config = dict(
    hidden_act='geglu',
    norm='rmsnorm',
    rope_theta=10000.0,
    qk_norm=False,
    beta1=0.93,
    lr_head=0.0075,
    max_grad_norm=0.5,
    train_tokens=136200000,
    max_steps=8313,
)
MLP neurons of a small language model. Each row is named by its layer, matrix (gate and up: input weights) and neuron, and shows model dimensions 32-127. Each number is 500 + 50 x the weight over its row's rms, rounded and kept within 0 to 999. Numbers have three digits each. A neuron's up and down rows have the sign that makes its largest values positive.
Before each neuron's rows, "fires after" lists the tokens most often just before its 100 highest values on Wikipedia text that the model never trained on.

fires after: " is", ")", " of", " It", ","
L6.gate354:507539537421605495511489462454418490559468494510492451522483563541633500470521462536565567586476564534545512523560510520450517525621539531486482565491443485460565439578531518519449577507466599432438563552517489540513411508556527479588494460487457511514495442514574436503397574509536438485
L6.up354:356454518460524543520543609440476484510482470498570388513403507526482509468458559520461545463420560440530538456545480415486476553425436519571507547421423448483533575504601498498487532492511467567529466518454498408384582484456506539533524579517513509529442483474515455470495536539515497539

fires after: " to", " ", ",", " for", " or"
L6.gate179:476489565446424472484544463455519531462505395610422442440506507524563574400520514433501555507485511440446475477548443431560498500492389495503515614510340554488470439464428485546566459417539515453578555425506475541459434504513517467501540494529570469479486572612458516527568474553465560536
L6.up179:458522527489507491450459484556559576512477447557471500556471483402601549571530445503509560576581558509467482491492489478581407564570412554432477488478464442482386519540584537511442458530578555580522547546563478521481527546493494531470495487503557470450501577561529489525460557434425549584

fires after: " |", "|", " ±", " b", ":", "ack"
L5.gate51:467501493524467525525530508570504548411574467448371574429493483526504429450460542471501430449546457606413457513499491531440548424429418518467486503449476479499508493507467574518532509454476500513606507589467572510540426471518521448569507518477444525437543467454595443555451500587431463455
L5.up51:484408587510488604511628542566505502453486506398440528452588513484530493499496533467488444508583514510457425532469545494442462484463449555423512550519506458540512500564522522507526478487606549559530558554517515479512430433515496470521569467435473545448517503458626494550482471457462488514

fires after: ",", " when", " where"
L3.gate196:505463477379488433436451505487555453572561467466407456474469477542472440523502472523527430546445491539439523521478504478449584495483524474484548480435534516527427510468513397454587519444514593495463532541571550488549526456501464520554459397484451463509471455443468553511482601581516511544
L3.up196:518450447500510387525529442521520502413502496533530526502487418470534557484488518554564570572623513509535439574428480484561484635407588520564561568495530557432511421486446439567521501460413469567553498451523554485516569511490556564511325533502512535575529492550491575469527591504478447438

fires after: " ", "'s", "ish", " a"
L6.gate242:478469552514573465516409495493542535455518488477517519434457445476330475561471551477474461495564459492512504503402466447588464508400537490591419478530510529533453511499493524498475412435497423575586560551516432508523506448531486485437461428453573479515575460468540526562529425575468592415
L6.up242:522511455550412624460486456550538523481460489487576574508522551493552525536474426503466553534489584557521479447473425533575602573499482497525492474473523513547535509473547480459509594496483399469481550492405509516468553495369485403366534611485541553430543433576458514488511447514485516496

fires after: " |", ".", "m", ",", "i"
L6.gate330:492498547472509492531461454444568523445444444431418484471492497547471473496550588464490403407518433570485440406559462474599401501502570449467467443515468405508537489535553593579511465542453446498494408397432512512509495489604516472452453446539469488480506461549512503626411452520515527515
L6.up330:494477467522500569490533493549537488410557404505459437561439469513473532441521527483413495432450500524457486511626524477523488558515483418476574462410544540590468502522539503529451564560527541463510481506610495377410394464542524547480625425547538544531465469510433511465516476479454623539

fires after: "-", ".", "AR", "A", "Y", "|"
L6.gate280:545403437389478505469505533507518515435459439472529512449486469411473532466461476442505468576436474495472512450483553459469531415411546592476408457480494530529519467519457518469491461489529519511477494513508517514511497482566456464600486505525546467505424462403548529460460483425457522493
L6.up280:527475518573591486506483490522404542547506510538386521528537573409460514457600453476499449494483446489523430484412558497450546419482380508489468477476621466434461503429554504447511540455507507483484473487464489552502428484536545527530492486529500380480570520439488565559558536428544548510

fires after: " ", " (", ".", " #"
L5.gate445:455550584475449620425608478490500502467557371528448508535534519463499542475469572475515545382458503461519501554422563491552564538470516495535508497528434391546449493535466474497472605527459510448465538504446517505459492522535573487459495611523505522502445503490410546437577603565582626515
L5.up445:450537461481522425455528460520514515547521483503547483447482539546500512436412481511625519549556488495497571480462514459378522395508396490459570492449433572446429498507459607495562531510521543441475503527469531504535485485507590442528426468505550423509598419511614503615475535540538484446

fires after: ".", " and", ",", " announced", " while", " until"
L8.gate31:446478543420478479477529530539484481548507435557585453457561539518523496515459638434499443549441399428463537519516563435556457594535586501501421499552420400493504469468493459551513470488482561447466493430486509525470483512427559400536512550514414533553478543621462525565497500561584505433
L8.up31:523505529416534508439604468421531519502489464634553445516573559496539494468547436533576540531520510452452491500574508497508536487456485460488544424421523506558525466579499430531469454594484605544543569529561489486606555427537493459497534480529439450501544412411509485522440427471529454419

fires after: "19", "20", "18", "4", "3"
L5.gate339:578572424508480450488506551503529480465534539498449444527422527490473427441507498533449421623573593538483553439472537479546468462483500542485513558616519425549551501527499469458509452418422425489538504451421514473533516481455508456475497510530517483434543526374511556486450527582517497497
L5.up339:438550467480468525556405514506558447403561528445464546454498515452579542519578486524410576464523483510521424466432465534537538636518533500505471553582504553559481539519499504573518530475468407476496484516504497569468538499550432530367502552423471536535493568467569444475575507531505601519

fires after: "|", " \"", ";", " |", ".", " ("
L3.gate132:462509556510466425595422439511445438514590508494558478516488465490562489477537438604499515502412499452460465519411497490500446490499563519456522586597503472470436450484503469500483588531531537453531591516471510563484488477503622502608575551525559558498482537564503382531472502486476539521
L3.up132:496525530459560338577585539489572509594568552564513490433541492519559455511505530537510495441442508518545546528535510470476485587482535486469562492523556546598546401447480503484473553461413412496618540528588476570564505461539503469450465451523531496547441532479512417525393511497491571446

fires after: ".", ","
L8.gate405:487504451501523461532574461473497377536458429494513501519504538433496521499512500608529568607503464523449514509414523588467485523476495416587610524458521472474515543513513483457500428505504499509496512486631444521661515501532529457488454516486486518439531566443570398439540450588470484480
L8.up405:505513449515485557483490407522476461552523523471506560535486448449512527471472517467584477519582461553436492474446411443471612508438523478528615563528538520435475546504500396535483501528387557464442480585521474522470512467488479446519510517427512440468451415517544488504497545551468501506

fires after: "==", "-", " Best", " ", " |", "==="
L6.gate21:453408459485568465477474483604474597444480473384494483545474474579576563477537621491502465398531502457479494566426474465406519455523581459442515488499479562475525477523496468511477485485387515406512548496455468573511591613535465477477487566526531402406465546430571517431513470437523448463
L6.up21:482474495555576469472565516548529497482487539389471452514491526548514470481430560526529518451602512536427463484460475505482463432519525475581513530478484509573554474436457487448567504452454572510498439470473536533470499523390541534491536436485529543441419486436618518558467429461502496513

fires after: " |", "|"
L6.gate370:438480561436451491460456575460467473507544510510486470495550505509477525477426548425450559446465460460523615528505472442573423426436496496522534523540539584522422588406502508559481415498522485489493478545552499409432582338468470491475550458596478521486496387527564492491503497494458451478
L6.up370:530579521449526460523439431466490495525451536542520416459513496459478495609550573465521515487463529515410498534511459446469447536433485397554567510478657540521506498502435507551454471496518513453495529491498583493516569465536509544601447482492507534509534581480414529466509560546526500456

fires after: ".", "|", " |", " s", "-"
L3.gate307:576434514498470533471609482491555504499545485531468378554570450454538474598533369489490510499473495441555560439551536514560471531429557552517505476506449567583511556477517486509522415454553521509547436522557572554504551380546541391567658510551541657548524538478495509489471477401499476398
L3.up307:510498470523494507528485567519549518441563513421479424439568450533530502505399449533513477442531580471468542524464519452522496657520547541490555617568555608499585473517472393554464425488563486532489458587507542556554535468479498488554591483472474510541507506438532442473492526435438396468

fires after: " ", " ("
L5.gate147:521473495493496484404526461488562454549459456477487481549513483459508450436586493551557408468577534449545514511364492453399543481504495373531560508531520521542477508506427459468475467576480511538450506490467545484544561507519590537504488470409522571541478497490490454455530533447496553425
L5.up147:471570605603526609463501506459545490581483520502457479434464537520449569419377494570476536558523470428430527551513492444518572470464502498518528463458467525515525585540463506510454477488471543504533479447495486489499572453539462450513434496497498446472519522528536492444506537523469639521

fires after: " ", "10", " |", ";"
L5.gate429:430493588484455496588504481448437403489454489486558539465472559531503493443476486536513500530534370503535536551491594428485489621429507497519549469460486582470498500505504493530567512412483497478536575442524493502591506514501474468483579615540438508585535488540574504492479496375519501459
L5.up429:547547478442463482554500470457525512483538503499502512463482510459504487482416534543577573477528372537503488538502463526431512536529454559483558490512505505489470542488483439384480458467546466498536427491498450554559463488591555552504452445461475520523507421440478474597509676450613460507

fires after: "°N", "″N", "–", "26", "46"
L6.gate290:465567494513592442418476496491542445494496460497502454507499477518502435485527518662546464538463475446481568526446597539517485519438566583428458558520500492456467481476509584525535509516510541449316456600502468535394580479486569534474537440463477536460447418504486412432350439476514537528
L6.up290:416494519461493538416488476425507519538446439500540536548534423433568450525538563450590583512487453498497471510494473522555486433551549537509443516498582578413495531408487602501451482460530547476451426502524432469476504547540522483610533533463471569485476489607453455512551467457548459425

fires after: " ", " as", " was", " be", " ra", "–"
L8.gate349:584457488604471541491458622507573558493494464420515483541484462487409428488401442558423498355476515497418470441420568535514447528492499497538428516524445471577490440530572566505472540432551470443578489477467600414510538560530485504525498488448537532460491536451457489495513470544500511424
L8.up349:571513526518436539529510555413428506464399483515505452510415463445508634547565527506540531431421469503416517585436498540525496485495503451429458485558460555409509536471573486528366490484491555505533391530455526354483467519455552487523512456538494403542528502546501451446523530547493514441

fires after: " ", " (", " =\n\n", " G", "-"
L3.gate169:390518365433462600486523515487590469500386543479447523495528512553482531567517502481469497532470500520497491530462454533522475376457512560541539423501507503574483531487507561503442479509494524524505451492539513561489534467567539480474484529558533479493564446518541588548515529425652607535
L3.up169:453498423503552481418515464456541554492534435485506569526487526516557497540556495552490465555504521624525547421421551544554548455494537431507468545375586433529445482552487573516485469489577443494546452477551541469517510466552516518520436466519438494527476523549546430638454534439483583442

fires after: " ", "°", "′", "12", "11"
L3.gate25:547527490506546571482516419501500450555451467563547455402497506430596509470511489460459451520579557503539524477447449503464495485558512533550467477505472467499456495487524535451507506491499639453489561418479405419531474474566430406577561434486531484515411463608441427565509433562502592556
L3.up25:517505551550574509441428460421475481518457459396553552560506515452487536521428530597566438452450552500526525523367513441447478510498531504492531505448459565471488556474544502523504560511474584499628488438526522510482394494526495475594426537434544420601530536508486403451472480514495447518

fires after: " ", ",", " ("
L8.gate409:492495444518492516478586475424508547573474571589491514495550537511518537477488512517481474374464401497470638493446527486556537483459569586585447508455594496484484515421463483546548607485443499575457532492588542471456550545499435474507419512499553470415482480467409457565560546495553539535
L8.up409:495497501515473537472537530550564519516448497589542509496569436497580548462553506527457601569529474489444503472471419507505480461523643512354496461417505530564466511525532542502477462487518451594535530416500618494503541499513575526530476432539485504427505521489571491483601565490540576434

fires after: " ", "%", "enn", "0", "2"
L3.gate149:640497541531486469544577553575522543515503518535445444515577484470560566521352472460505500518411473569510497492457570497459554514574535540485492448468432475505504520482446533482529463424484565515463392403510574471500526594499490422528478573369613501471549571526588524493486536464462472469
L3.up149:557450451512399423408528446577551460436474586503464516481469444515563592477485531493490572504466455520519497470549532457519586483522566491409485427574529484418427488479478476439529573567489513575536375487500497449440432505502517472559454525450454558503446467446473388551437572470546439481

fires after: " |", "|", " Labour"
L8.gate427:517501482614570469528448444504472489487440459551441466502536656505534471498472424478430447533409506583431449492468486459478466563590542565525515523439546564515524456458612542581397509515567511563557497441609526579521526501562490579514506447491576458450492511510644512473508504493518505535
L8.up427:606494463503428471474420488570455566415491508523497506425511607563485495511531499537483529453435497570482456534481455522471498496533590489535533567558478483477472616466454502513363522471597580521494521592552506639573422452523486433511484450453453526404516526510508520525493524493470466458

fires after: ",", " and"
L6.gate323:492446593463458439515569493471565438539480465561463510519498535440555445550504517579537492415521478521536574549595528451487459554454501495446559530530497455593504527494426527557562446525459488464566594463482551492505601500509488550513533460593495474409556609600502501514498422455590475508
L6.up323:437524453514580485495561555490483509478518497590541411570554507565567494553461443501519502375403487597450540508467499494559494513490493481603501543500458489532557539491545458364567464508528368505504589496522518484442448499452567485622484446523559522567513564473494595520519587523491513510

fires after: " the", " in", " at", " In", " to"
L6.gate251:569596549543492521486537583548489471552522490590516509484540468450463457465573473518419497504641536463521461379494523488557555511475447536418439556409514456479541506425463449467499510512493461434406518572521500433440571480511501542472467520507541485498492529477569430415418486427459514482
L6.up251:504510454525526529574414446456571474446532471518462502436427466449499492485463411439507444432508533446409449507561553483485459562509544504592609574519415461516524596459606490441542433429466519414539483512459589444503504527472490484565452502517476482456484471444517453467503548533493473505

fires after: " New", "at", "ew", " |", "ur", " w"
L3.gate113:548483461513533509489541452541512504456461489453419439496509500559537547536527572362504591549483528480538513423452543553471510524437496453533474505386548491581386463543425418473465432416531569436535464479562508506526616548492431495469554521509499543471470557459510510487403526487490434644
L3.up113:458419506487501447592529463603406562466638501466507514569450475465414532523430527522468477472471493581493525458476547481525532608489405450525475552548465497533451491487498610552513490442585561463513402607514594511436467520496490505617540557533569535565483467538527518514493528472465529503

fires after: " "
L6.gate191:447528478442504519468477588572396479491465514440454513506494479506540562512563413549588515445420436583456499515431452484463542493514486443517573514465494525397482417478446532527553574472459520433537375526530566440605500567600570539486593483534485465484475526556463472515573560517502433419
L6.up191:515421511433493454467488443482441474498550437529566490524542528549427498447509512471488486379413377508515556548446498561444550495597536522525596486515386451433503474523559498481497452484425553410534542659525572469496433532606554564502504495520496601516459481543475455469503530540511462559

fires after: " ", " T", " |", "one", " S"
L5.gate413:552560468590561470556489521506479452559468453535482488519557492411466532465500465429579581474471477537493439440473476461457496498574539538494443542513508517486522535566440552422515460556564573515477447579597612585558446428445545525552534540596499518475539576505671527562444545543432526477
L5.up413:488498452563524481538436456438529499583493430512468653540526473497463467462401507483523618562501537545521431462441506388534513509550583492487450514527571483514587493461540446541513508484468516599441445523388524469553471499415503517427565444510502560536555492495455465430489537593534514444

fires after: ".", ","
L5.gate202:450543444520564511553579535522530544459512515506496455467541464522398454456483554517460515435613476556463530564548615486535520480531466529495515505451577545573521569478524557460553531518434514496544511604498475434557367491539444452537600525455445409542537553501569484435433488546558500522
L5.up202:478460489533523508475472462506460412444473492531535568615465501416573625529489417457575517526410514522539556468528491521512470528513475484458498533544515456428496515521472449514530446449488559450524557588566553445466443506532429405585448487571534436515528465558457494452568504472499519510

fires after: " ", " (", ",", "m", "i", "ure"
L3.gate245:517527495505467494511455551452557477411530565440473489569485420443586491491492532429572479431429559458522506442515492442480542460524521512555436424474502527572486468565429513444571459523573570543501614610506463484581472550487515449573559554536525501433494456502402500463567550542605539442
L3.up245:537515502446470595557483495418528515415526540452445443472529416380548490548480542478523500416506548476468493497490495458490562412508561544562477391486545560606492431561448499446584501506523539499448572545509467508568463506562541454522485574482563509459400512544402484496573510575523568488

fires after: " ", " approx", " earn", " sh", " l", " Bel"
L3.gate329:560498377533487427443501560553567484527508476471507540470475563521503443555450497443551462432525564594487454457523511515519512528442461481548541416528523526464456403488451478486535544499560553421474482416537514452588548442546542487425453463435532446495602458538471532440554531529424551462
L3.up329:629418430456537437455510516568527542468596428514404464462518484504451522543471565482513508434421523511582437559516443552438505575603476505483470505498462422515527481532473400511516539545514507496545491498442571486431524522450529455499467551452550558592584449476473519480567489536600543441

fires after: " ", "-", " He", "a", " the"
L5.gate132:440487488487450600469511524577514507498478451440458435503520484525438552453503525510538478462458454504527526428475492472525506480453484512503538547484547575555487584368447511523507454378579498461496506527450415388621595490502493487506450467487470540495501482529501444522519475482524470473
L5.up132:434481485516503467545488532524385480556503491432575533517501512484471516472512526605470490468580453510491514516539530565541477573417466544543449468430570443449477566466460569425466502524455519417553516554580557559501604489512612517460631508492545508439502464537472496496521452510455428461

fires after: " at", " to", " under", " At", " by"
L8.gate425:498596593460493470481542461539440496512501524552505488523561441466484480489485497550446440428549509515406544576494533457489529449529522455468447549468567431487488424602442490624491460523415603482494460416514497441433611486385484481568442456535572461526435519423496461492450430462545393464
L8.up425:417496480507563554427498394385495535510482499568516526542558568453448564508612493455532451535478466491586509525425477447507465484497431543579483532461466523488459493448513502559452416393457482626575405433496477417565413513562524379559532526558503521442473546546522444536473461488519454486

fires after: ")\n", "\n", ".\n", "."
L5.gate428:530449495516578437407498462489522466533425482476495546566462488455419544428599572465535459467477504519512492545511477473526441524554510517534467445504499414527498564535557536592562589484421471426602387491545534465471505466530538569589483445547497561529517495536504494537620360495561432477
L5.up428:443546478501451486464513518450480528445466512527566411403542473482532458495491520546474521617406512432584471572403590548536526534505498460460469503468568466530452510494443500460618486478568437397485531473528430539517484446539430469433408523499527481560491513597543468617443489494453581407

fires after: " ", " |"
L5.gate242:453533493456556597465435403521532562583433568429519558518535534448502545514428480536458469521493445449495484543475506423488437537484510487515405460433430503508558397594484526493557474483577570466464421462573543586500539514381592537505421500533484545417488489573459483485528525474512496432
L5.up242:535467464444434468584462490455465477488463466431496522523537557395468536422498433550477536551532593540604555502515400506571451469485556515570480507561500472472510521456526504564551589553505505504509554523563601443496479625538458447479615481504495504470459529582475488503477557484447555422

fires after: " ", " to", " the", " ("
L8.gate244:551504556479533438524531539424512539459472361544531470454470477495504466460491494541519516584529478527547464528488468573508447623454418473439558539378473557472493480521477463508446531506547477450501498388541542494479443418502577494540544492451509521512486513502627497513527467433396494583
L8.up244:578497506521506523482489568480481530491562460479582450534429487410491443509480492458455459532481501561488566443580533487515454483427540437583593550430429565436536463510548451529536386467530435519477492523572442457478501462487507546512520520557577538509493511436604518427588564469449629529

fires after: " ", " –", " (", ","
L8.gate150:598554535529432596548472496392486438492559508415468413572524495464582497440502460476483488501503483481497521577435468494556542518435606559509494526494513517549502514549384527520494502464560474516570574536415432497536511487500495452514440513443472499526541480503526511405478480541483526542
L8.up150:587507528494444575449435469468524464469436426480495410496475528465484481529544373510422459416481412435555454483420543467544482430501429516530471404538498478521494438667439567573547590491510471529537460517557508459454514495456470564498477451462532562560491513399591432519565654525489551538

fires after: " ", "I", "N", "S", "20", " ("
L8.gate33:470479443458585581547552539497456475450516510483459501593520551472402493479451486497457474428548482564502542434469524517480512588545490493438517513487455572549523512463470518548550550535508420422421535556496599499421478495461522576464556542507416541461457613438447573533507470499505578540
L8.up33:458523436450544557516489500504480573461595591431488534526358519502475534461475548547509532533384538471471586530469499418520509428541423556519475508481381567501513407517503508445457528409498484484424464559440461426415482491448566570533471522536491498534429582554415450485521503470494515484

fires after: "|", "19", "20", " c", "."
L3.gate340:465365513424509529493467455487420458529480530472441488538441465410556479484421467493450554458528508531464460517530491458531442509452463496512531499531533489540574428492530536516463453483487459481521466476523541479537481475531456436554476602605459486609464573549614542499507418496556619505
L3.up340:572480458536516468435472403415458533508488531509489507437485446418548493445481547486575579530430488527530477468465532493476441521436623529443447557483466560432497472572483425439505449394508523399510517428537575429446494455502445541553418456529465463525502507485554508515623509508438508540

fires after: " of", " |", "/", " in", " from", "ing"
L5.gate261:447502551464485479534528488561531443519499521559432480553479457500512445502443511535536502565465520528560486528431444538456570513555516430517488463483517547561451504551576578448557438444538477539590558566519548490444606475523481558431510527418564548521493631489548462489509511461495591567
L5.up261:475426582424484517396427381500573464518571477458499508492451495398589575482487439465547556557609503543511447525552567478472457527553551438498522453430526474484461561503529486538507484467464524488524535497577502535462507531452539534433482540487555502463476516483580513393538473465492537553

fires after: " ", "19", " R"
L6.gate321:459520441575471601591495522579502523563430410477577420516513469452476537465570482421455552573462508490522496545493502535551490479528562524468433458534522619611470424532470484545460519555480536480390485454465589469476525486440566523497530413521492529577498428541505570444533563488501485424
L6.up321:485425459586480581541413545434579409565559437500490422468559397414551530503460557523438498566554484539483472544560465477532492524452475457556492577566469500487442572552477544367521432470580394429552509467533537482400490528413577428468619534477476457508367483493511520460547463472558560527

fires after: "\n", ")\n", "ensity"
L5.gate394:556558467473478487507518604496485520415569560556528496561448444466492546540540525497466424517467529528539456580429530493610542575459519483516458434491405573547469470479509582510532482492493523467448529454458567526417487468499507414573582601524515615552418508607534523516450469480649500443
L5.up394:519389540511524509448516481450650538488503470564472457478585424481574444506487481547496556481505585501656486397561497518460449486506530516531539531574529546449515551467481393560482485504465569465503543489511458454514509500465424474466521506414461488506472477487555464454520443465441488419

fires after: " (", " \"", "\n", "==", ".\n\n"
L6.gate340:499543514516518421441428525516469456456559537509568454442479525460512472421557467386494576466569514477549509437427530457532480501545529431516398499447476478508600507475594532500481414523554425448545486549459539509516467595516440508554503426485480402386520468429409397451528555460488451471
L6.up340:511446544557513491565530465533503429501464428456454451593526465468445472432540593470427530401494500545545583488443455560477551522439479391527540507515421489506558493524598419522551510521418497577440471450495543512422527444475477540469578560501525520491563446466458479590524421555558487566

fires after: " ", "-"
L5.gate29:527524469584473598495583427486466507568415465470462544491568452492429561560441453611530515506532447433470524520486514552480517500485442407447494474445498468544501589546592521425486515574466517481460498497437531449473508477530493536453550484492546484506431555490437489524481536480462491471
L5.up29:562463624332570525471514528469486423449460435373560471476452490516497498487518466509447473473542503574531534410437428604404484459495490486487562491570610513565551504491491470492427512465568460499478429534470471581505603517506479503415446442494500586487451477536466518515471524492556467568

fires after: "|"
L3.gate88:447549469422456553487592350498537456475508570470518537541504482554594428471491528520502443454510444494511450446470398453434421493456516474473571573507609512548504499503437509544507513440536570532462597432480520518505524386538526499482584584506485465447541497488485520523426539468543541534
L3.up88:419502556502554482607555483476522453520404536560526481514490466570596541435553507564507518500387578461496533529417619526532435452540501557520537454471577468500496474486519524437549454513522427504480526488532454546490502553461463529492526562443503513490479447481602540435423546412548478480

fires after: " |", " m", ")", "12", " ft", "7"
L3.gate281:469510508533474581520531457435448523395534552508537541468478512481491542540492478478561459533492535527576493540429455611477454468480576521580365500571531480525515551590479509577520475416510582576522366590449495494499512472586534542506502558516443489404481580460581537503487497438458497494
L3.up281:528529483509450502564608414582429477476453456456499520388499633483458563542525575542473494556484549536563466461464473529407467543513524491598401558531531444494465497569497465459524526479558501486439406470583540417580421522561529516477513572539515481416490507523487468472438467607488459416

fires after: " of", " in", " and", "In", " In", " while"
L6.gate424:491460591471530373506549563439573513479460373545435427462513595441453516403456466505475481466481481534462578572465557480456553527504535538567564506475528434504477605536519573583573541441442510571472554534496413554449478623571518474588461507452522489482495510494491483466413553434520469491
L6.up424:448549492488506513580516529521417503559518376534553478526491516452510530504490546457502508465416391547472463495503438424492399533534458493378541562462543522488448487577527442480463509579406482486420475428512431523467595467453553558477484473482477466522485494401563498515363638602487552521

fires after: " |", ".", "|"
L6.gate313:545514570469483514477469515495531594556550580595582446497534469442497442434488477498424507451463539468565452542545471472478493486502427470504475463516476506490507500561514454528529608434456479453444555530555557447453446480557444513485473447518482542555411419492479445549521536491503445565
L6.up313:528451496547457421485520488434527497445440495502586456417446520575479484570459574514573489468492563442458508526485467572428570451470558482536501487506508520478565543536387432554467576565445476518486493516405501573532592464478555572511441468479537552491594539539473476604498463562433455485

fires after: " |", " as", " ", ",", "19"
L3.gate411:534481538511414582476459497523561505430450465532500435455459507486459516500469438467520573480613359439391519571530612562541545520633458474485438564581497511501587527457437470525542546519515471437473465436498521500484497540476424501459492564528564477496427468495489466576499481522594518481
L3.up411:585551527450553517469458491518500501526390463536505524453458532458511506555591520454586582491638456461473531515513570607500458540611475602451514512505494568489482545472487512487501537513607490532409489456493570508528583488498537515454534484441586470462433457536421476509521564496535530456

fires after: "′", "|", "3", " (", "4"
L8.gate341:463513543542540551450460487508531393527416454484469513500485515483606484470479505520484482440540528510464523486467562504599527486470460478536487557516501505490500538509510491590530521463602450546545567544435533500563478442448503549593436413519547485442462499525551467480521407512471620536
L8.up341:437564576355489549538511468539500521560480445456439486517490411490537541456594468440526511565551480550555533473470469454466508625570492539473493498456496573464454552489491527512463485555506426388534478546534530598450501513559542516468436528443510457453489514489445537420553425526519555538

fires after: "==", "\n", ".", ")\n", " code", "-"
L6.gate23:515527474542552465420587572507571504493565437602552604583515493535548411541471497554487462559519494452550479573537575485451520482590515561509501503417521469436544427448510538402542499561491477450492534528437508580530599502503539516652534564456498551523398472490481434501599512533486461439
L6.up23:522478600614509623504509541460605516449441475521463436441571652508511449394459427498520470471522563556485585589429520538431501440557496446570519525492431452539489484505452499515469495471535447425537512429434435519510467517481551524465599506389538481511529399387540383564495447496516471519

fires after: " in", "In", " P", " In", "A", "=="
L5.gate52:414600497459546572480512494519548559547503443513489491473460536457488554527516514505539515557482480609509445499545440567524458430551455516475474578449478542480544503518499473376493515464453465408441522546515504451472638463474449576573486437507412470598498451461486437516494524516530556563
L5.up52:520493514487470510515488530506475535496554490537503538522468492426525524567459466533514543521579419445463508464570525593535457447577461476554518601456560559464535508544455476390515539475444485448449455489528454523393576469423582595510492492501464514624441470535517456448558537464452624548

fires after: " |", "|", "-"
L6.gate273:477577526483535500585462478499466507524637497628523456467589521476479509512433451525446397517433476488565464499407498533533558433509464543570485421485495581537590516532555590497533520460483457457598452502449480494478479519451484485504501571522578497581551508530623447495497641473488513526
L6.up273:480424469503553528494411516538515502482552434469481395548504560411502449507407505416581503418458456690561458560433502524434489473521467509461486557493577473489484577528554483450542532513525443465448533531477539545522452609614513512562438527564514558451515515508583429553454489442493590528

fires after: " ", ","
L3.gate260:516405525550470402490483436536528484439483605521513457498567457474466448522499486429621566440517452478502506478521540546506521538552490505543444507553495494495474569517491525453413529496561603503507582479513457545500430498487488569380483574425559482545511454485461580566528598468501525383
L3.up260:524445497563417473457542483485576490450519529430571477423614470483522410531478550514560540493567541500441564505545481523474562517508543514551449405509503540466458590529451590502452569542610602487509527490500540463549487524468434437368538550455550457523500426463432481546581601487519420397

fires after: " ", "–", "\n"
L3.gate48:450561456445538448451463432481571472560591552433499527470518379560458521480443532544490421536477462473417505537483489533488557390514442511467492480431642481526414513592589539550447484482538554415510489490513476525469561512438547521540521490495466516520501513517483481507501464535516540553
L3.up48:549489514504581568501488527484471403434492416402518486401555549498395548501576467512434488461460535526494469434493486543463476487386540507612491522580488462519489481524481537497480496517478513505529429491523571520475487367475469486557457457472606574487551533478480502435579534536580471459

fires after: " on", " |", " g", " to", "On", " On"
L6.gate351:446533548370481459502418546468473561549525532518479425481558480457514610432559455479432573559479433542521488536399429522575515595530588519554500465493471571600519489564458441422562532492515579465500428526457507492446560503541563439565571520571541574517522492502516522445567484460473565481
L6.up351:493462517538432516499534535514549403471404542504546484449388553490559555490441460541508468531547444487507478484498543522514542550550436443536543544503426444469504479509492378472447570519554428578557443406545535520421417484458569492480450441564546486504581460495492517455454547386518514399